{"n_layer": 13, "d_model": 160, "n_head": 5, "n_kv_head": 5, "head_dim": 32, "d_mlp": 448, "vocab_size": 1024, "activation": "swiglu", "norm": "rmsnorm", "norm_place": "pre", "norm_eps": 1e-06, "positions": "rope", "rope_base": 10000.0, "rope_fraction": 1.0, "qk_norm": false, "attn_scale": 0.177, "bias": "none", "tie_embeddings": true, "parallel_block": true, "init": "uniform", "init_std_qkv": 0.0395, "init_std_o": 0.0, "init_std_up": 0.0395, "init_std_down": 0.0, "optimizer": "adamw", "lr": 0.00341, "beta1": 0.9, "beta2": 0.95, "weight_decay": 0.088, "lr_head": 0.00812, "grad_clip": 1.0, "warmup_steps": 287, "schedule": "wsd", "decay_fraction": 0.636, "decay_shape": "linear", "final_lr_fraction": 0.1, "batch_tokens": 32768, "seq_len": 1024, "doc_mask": true, "train_tokens": 132800000, "steps": 4053, "dataset": "wikipedia_en"}
MLP neurons of a small language model. Each row is named by its layer, matrix (gate and up: input weights) and neuron, and shows model dimensions 32-95. Each number is 50 + 10 x the weight over its row's rms, rounded and kept within 0 to 99. A neuron's up and down rows have the sign that makes its largest values positive.
After each neuron's rows, "fires in" lists the words (lower case) most often at its 100 highest values on Wikipedia text that the model never trained on. A number after a token or word is its count.

L2.gate3:48 58 44 46 56 45 59 35 35 69 38 49 64 51 50 51 41 48 40 49 41 63 34 49 39 45 47 46 50 46 44 48 26 56 53 57 67 46 47 38 49 45 60 45 53 67 40 56 58 51 52 51 47 57 39 44 36 38 58 52 56 36 39 55
L2.up3:62 38 51 50 40 60 39 49 36 47 63 49 45 59 52 50 52 49 64 44 55 50 42 39 38 55 42 37 47 61 54 41 49 64 54 43 52 53 51 60 53 62 52 65 50 50 52 35 51 33 81 41 46 31 40 53 52 27 53 56 46 55 43 55
fires in: "to" 49, "authority" 7

L10.gate247:44 41 41 49 47 48 42 63 46 53 39 40 64 52 50 55 54 56 25 66 51 62 65 30 37 45 54 46 51 42 65 53 45 43 43 51 62 36 49 59 51 54 42 42 45 69 51 51 59 44 61 35 63 56 72 49 71 67 49 43 55 51 40 29
L10.up247:44 46 32 53 63 33 33 33 48 42 51 48 32 50 66 48 51 51 44 57 57 54 47 41 52 19 42 61 40 42 46 44 48 45 35 42 52 51 43 52 30 58 52 41 54 48 46 52 54 52 50 58 45 51 31 59 51 45 42 31 42 41 53 39
fires in: "season" 40, "war" 9, "tournament" 8, "code" 8, "match" 4, "regiment" 4

L2.gate386:46 54 68 53 39 54 51 75 73 53 63 60 45 48 50 51 60 33 52 52 47 50 57 47 46 67 35 50 54 55 62 49 34 35 49 57 53 55 30 46 59 37 59 48 64 55 34 60 69 43 56 60 32 58 56 44 55 58 67 56 41 55 44 45
L2.up386:43 58 57 35 64 34 48 46 37 37 75 35 51 55 43 41 47 44 61 56 40 49 66 41 43 45 43 44 57 74 49 54 48 35 54 53 26 63 48 40 44 48 50 57 42 66 40 24 31 57 48 59 52 55 37 40 38 48 27 45 42 50 48 46
fires in: "including" 26, "as" 16, "included" 6, "include" 4

L2.gate220:65 58 32 26 52 38 39 57 66 46 53 38 74 44 46 52 49 62 58 57 72 41 50 36 48 44 47 53 53 32 34 57 51 59 51 51 55 52 47 70 46 50 45 50 54 59 34 40 57 49 36 40 55 44 38 43 46 32 54 68 60 51 47 48
L2.up220:64 60 48 55 58 51 42 60 24 42 49 44 51 45 50 61 37 54 70 39 48 59 54 67 47 45 33 48 60 38 68 46 49 71 45 40 60 42 65 47 51 56 53 43 51 63 57 54 62 52 53 62 59 47 63 53 62 54 59 49 59 38 50 42
fires in: "college" 18, "played" 13, "1" 10, "finished" 6, "television" 5

L10.gate136:35 54 59 42 48 61 58 55 42 39 40 43 35 59 42 52 31 39 48 43 26 42 57 17 46 68 45 24 47 42 55 52 46 48 56 60 49 51 61 43 65 53 46 55 52 39 53 43 44 46 51 52 36 38 54 45 50 36 28 57 57 33 51 47
L10.up136:48 55 38 33 45 53 19 58 62 41 49 37 51 39 65 64 38 44 58 39 37 32 48 50 50 55 48 48 52 55 51 61 40 58 75 45 34 43 35 66 48 48 36 48 58 60 41 47 35 62 51 28 45 49 61 47 45 47 64 66 52 48 51 47
fires in: "her" 51, "him" 27, "up" 7, "himself" 4, "all" 4

L6.gate187:29 54 44 60 42 37 54 59 43 60 30 52 47 51 44 32 55 63 39 49 43 40 47 36 38 59 50 67 45 42 59 47 51 44 37 43 45 51 45 46 66 60 44 43 69 43 47 43 55 58 44 45 66 72 55 56 46 34 52 53 65 31 42 54
L6.up187:30 52 53 60 47 48 47 46 32 64 50 48 51 42 39 30 26 43 33 59 47 53 49 39 53 31 64 47 29 60 49 40 57 60 54 47 43 46 48 49 51 47 45 43 54 63 49 54 45 66 48 40 64 56 48 48 52 49 36 48 51 45 51 57
fires in: "in" 36, "of" 28, "institute" 6, "international" 5

L5.gate149:56 62 68 50 32 51 49 50 45 41 59 48 40 62 62 49 52 63 42 33 64 40 48 47 41 47 45 37 47 33 39 40 62 58 67 29 36 65 38 46 52 48 22 60 48 34 57 58 47 46 45 39 44 71 53 34 40 49 54 49 43 51 46 38
L5.up149:53 36 43 42 54 43 48 50 57 50 42 32 26 53 28 57 48 53 57 64 48 53 77 50 58 48 62 50 34 44 55 56 51 50 57 52 56 74 56 49 54 43 45 45 60 47 37 39 62 45 51 59 38 50 54 43 53 55 57 62 37 49 42 57
fires in: "were" 36, "species" 15, "also" 13, "specific" 8, "special" 4

L5.gate163:46 59 65 45 54 44 56 60 44 65 40 57 57 44 42 52 45 38 34 42 45 41 67 29 57 66 42 51 37 35 66 50 66 51 46 55 60 54 42 50 42 41 56 29 54 62 53 55 54 60 59 59 51 54 45 50 48 33 52 53 48 31 73 58
L5.up163:36 54 43 41 58 53 54 54 43 35 49 50 46 75 64 41 55 59 52 46 55 48 39 65 50 44 37 28 52 33 38 46 63 47 56 58 65 59 62 40 57 67 46 48 30 51 52 65 41 56 45 49 57 45 51 56 56 57 47 58 66 33 37 41
fires in: "at" 99

L10.gate27:62 40 43 34 45 50 58 55 64 66 46 19 66 61 55 51 29 48 66 46 49 49 27 43 45 56 40 57 42 41 37 56 34 55 49 54 56 49 40 58 48 27 47 51 59 39 43 55 64 62 46 39 46 44 51 44 46 37 45 55 45 38 62 56
L10.up27:47 56 74 51 68 51 31 45 56 44 34 41 57 64 51 52 40 37 29 37 50 58 57 36 48 70 47 40 52 42 40 52 32 38 55 50 47 65 50 49 45 34 51 37 48 54 52 50 48 41 46 40 48 49 55 58 49 24 34 74 55 53 43 40
fires in: "one" 53, "many" 23, "two" 11, "this" 7, "allow" 4

L2.gate416:52 63 61 48 56 65 42 35 55 60 38 72 44 63 51 32 51 48 47 55 52 57 45 41 30 33 42 58 47 33 68 42 54 58 37 52 64 52 55 70 59 48 68 60 53 43 49 46 56 55 38 52 60 37 56 47 61 46 50 71 32 34 60 50
L2.up416:59 70 39 37 47 53 50 45 43 52 38 44 50 61 50 48 48 54 64 54 61 43 49 21 59 70 36 57 51 45 51 70 54 72 45 46 49 61 55 49 45 60 40 62 55 67 57 35 49 73 69 51 51 52 58 41 45 48 48 42 55 54 36 57
fires in: "to" 56, "and" 13

L2.gate437:49 55 65 43 44 44 65 48 66 54 43 47 43 55 49 47 48 47 32 49 50 44 42 36 31 53 49 58 44 62 46 25 39 50 59 51 68 44 66 46 55 45 33 44 45 50 47 47 34 37 42 60 54 46 52 40 64 44 45 56 46 43 56 55
L2.up437:46 41 50 40 40 58 58 38 71 76 58 42 50 39 54 48 46 58 44 37 28 41 57 45 56 43 44 48 56 52 39 52 51 36 53 53 65 46 63 50 64 49 42 45 63 38 42 45 49 49 47 50 33 30 56 49 64 53 36 42 42 57 60 57
fires in: "not" 34, "australia" 10, "australian" 8, "russian" 4, "central" 4

L4.gate425:42 52 51 46 53 45 44 48 68 32 51 49 76 54 49 46 45 54 45 53 45 59 52 53 38 44 46 56 28 51 46 50 48 42 41 49 59 47 49 37 53 31 55 38 38 70 71 48 56 36 68 55 38 62 34 43 39 50 72 48 39 32 30 27
L4.up425:53 47 53 55 64 38 49 33 55 42 52 56 75 40 42 44 50 39 40 42 40 64 39 46 65 44 57 35 48 45 51 50 42 43 60 47 37 37 54 48 41 58 47 43 39 60 60 45 43 48 59 62 63 56 43 60 47 62 42 32 47 29 53 46
fires in: "building" 17, "children" 16, "was" 9, "remained" 8

L7.gate85:58 36 60 56 24 42 46 55 77 59 42 43 43 41 57 60 44 65 67 60 48 40 64 34 60 77 55 46 54 48 27 62 46 42 43 51 63 50 53 55 47 57 31 52 71 52 29 45 56 60 64 50 37 58 39 41 46 34 51 45 45 56 62 49
L7.up85:49 42 46 61 50 40 72 72 55 31 51 23 51 50 53 58 45 58 33 35 43 59 57 44 56 63 54 37 59 42 47 49 53 56 53 63 58 46 44 57 48 66 43 38 75 48 31 41 63 68 52 56 40 61 51 48 35 38 60 58 49 59 65 41
fires in: "all" 29, "many" 11, "allow" 9, "music" 8, "allowed" 5

L2.gate210:56 48 57 78 53 45 61 39 50 27 38 50 48 56 51 50 47 19 53 44 59 50 57 36 46 35 48 34 37 35 48 50 42 50 74 54 48 50 68 53 24 36 36 40 37 65 55 34 39 48 53 42 52 63 47 46 52 42 53 50 74 63 52 61
L2.up210:41 48 43 48 39 52 54 36 69 52 49 67 62 45 61 55 58 48 35 52 50 41 63 63 51 58 43 53 55 61 42 31 54 34 47 40 43 68 46 54 41 53 44 41 58 43 57 34 44 56 54 59 43 47 57 44 55 56 48 53 48 45 56 54
fires in: "at" 49, "a" 25

L6.gate432:51 59 61 38 51 51 35 54 31 51 42 53 67 48 44 43 40 50 45 57 60 45 49 52 57 44 41 39 48 41 34 58 61 56 44 67 51 64 47 43 58 54 63 41 57 35 42 73 51 43 44 40 55 54 39 59 61 39 63 64 58 44 54 54
L6.up432:61 50 57 48 49 51 44 45 36 55 25 41 46 38 62 68 49 41 59 45 58 53 33 41 50 65 51 36 31 38 49 47 51 49 59 46 49 54 60 53 60 36 57 46 53 38 61 58 63 32 48 57 57 38 72 63 50 64 46 60 63 43 51 64
fires in: "this" 43, "first" 13, "one" 7, "sixth" 6, "supreme" 6, "fifth" 5

L10.gate414:46 53 51 62 50 61 46 50 51 46 34 67 32 40 59 53 71 53 52 32 59 44 70 68 51 57 51 38 38 41 45 38 46 57 43 48 61 44 72 68 38 58 44 46 62 37 34 53 48 52 64 49 60 47 46 46 31 39 38 60 50 40 37 50
L10.up414:51 50 55 51 40 42 67 59 63 55 40 47 55 41 47 60 57 72 55 35 54 57 49 52 54 46 36 48 41 59 47 42 52 61 53 58 46 52 39 61 41 52 47 56 59 57 42 74 52 53 40 41 51 48 55 53 47 67 60 63 35 56 32 58
fires in: "is" 19, "was" 9, "by" 8, "and" 8, "coach" 7

L5.gate197:23 39 58 59 48 39 39 43 56 25 55 51 46 48 36 55 42 47 41 40 34 43 47 49 53 32 42 46 39 51 56 44 55 46 41 64 41 52 54 33 47 54 50 56 50 59 39 61 55 62 65 51 45 27 53 57 54 46 48 63 41 61 40 41
L5.up197:32 38 47 65 45 48 30 46 50 43 55 38 45 55 37 57 30 42 36 50 28 47 51 52 45 37 55 37 60 60 48 37 53 71 51 59 41 70 39 27 40 34 53 46 47 57 38 59 47 57 55 49 43 44 69 49 41 45 37 56 36 64 40 50
fires in: "century" 18, "found" 18, "location" 7, "building" 7

L5.gate292:47 38 66 63 42 40 62 58 63 51 47 42 56 61 60 52 55 45 45 51 54 53 69 54 34 62 40 62 42 44 51 63 52 49 49 65 41 68 38 55 56 42 59 53 48 64 49 45 57 40 63 44 51 55 51 39 65 43 67 47 32 59 58 65
L5.up292:49 62 41 50 44 45 50 53 46 62 47 40 37 46 58 36 66 63 59 44 62 49 51 38 37 46 37 41 61 66 66 35 58 55 51 60 46 49 50 54 45 41 58 33 55 56 39 38 55 60 64 43 48 40 46 42 56 43 37 60 44 49 41 37
fires in: "including" 31, "included" 10, "continued" 8, "contract" 7, "include" 5, "considered" 5

L2.gate366:42 41 61 59 50 43 61 57 61 55 34 44 37 47 43 25 61 36 61 60 48 64 52 47 54 57 41 48 41 55 53 49 65 55 39 55 37 35 59 49 52 34 31 24 55 49 32 33 49 61 45 41 62 46 57 46 47 37 54 53 55 60 42 38
L2.up366:53 68 62 48 46 45 61 43 38 60 50 65 50 65 42 48 40 44 59 60 54 55 50 66 26 68 54 46 41 50 57 58 48 41 56 65 27 51 54 52 51 40 52 38 43 49 57 49 55 56 59 69 46 47 48 43 48 54 74 56 39 57 52 53
fires in: "in" 44, "born" 18, "supreme" 4

L6.gate146:40 47 55 37 60 53 53 47 52 48 50 38 66 52 33 49 59 67 48 62 70 45 58 47 44 21 42 32 52 30 55 34 52 55 49 54 53 59 53 41 54 44 39 48 61 57 48 44 57 53 67 59 54 60 52 56 43 42 43 42 71 41 53 45
L6.up146:28 54 64 46 46 70 47 50 55 54 39 64 59 43 51 48 43 47 55 53 50 47 58 44 53 63 42 51 47 58 48 47 60 47 61 50 39 67 59 40 50 48 39 43 48 44 47 63 56 66 56 50 53 60 49 64 44 44 45 45 65 43 58 48
fires in: "at" 84, "atlanta" 5

L2.gate411:58 66 42 63 50 40 35 72 45 40 55 53 72 48 51 44 37 48 44 36 44 60 63 43 39 47 32 47 49 36 36 63 34 41 64 67 48 61 68 53 51 48 48 43 47 40 39 30 32 53 68 50 58 44 50 40 47 57 58 47 49 51 36 48
L2.up411:56 47 56 55 58 43 46 35 65 58 45 59 49 48 51 44 41 48 50 48 51 50 43 52 76 31 47 40 44 68 48 36 61 30 56 58 54 42 57 45 43 58 43 35 50 41 51 40 46 34 64 40 48 55 53 52 50 54 50 69 58 45 41 55
fires in: "was" 54, "were" 18, "been" 16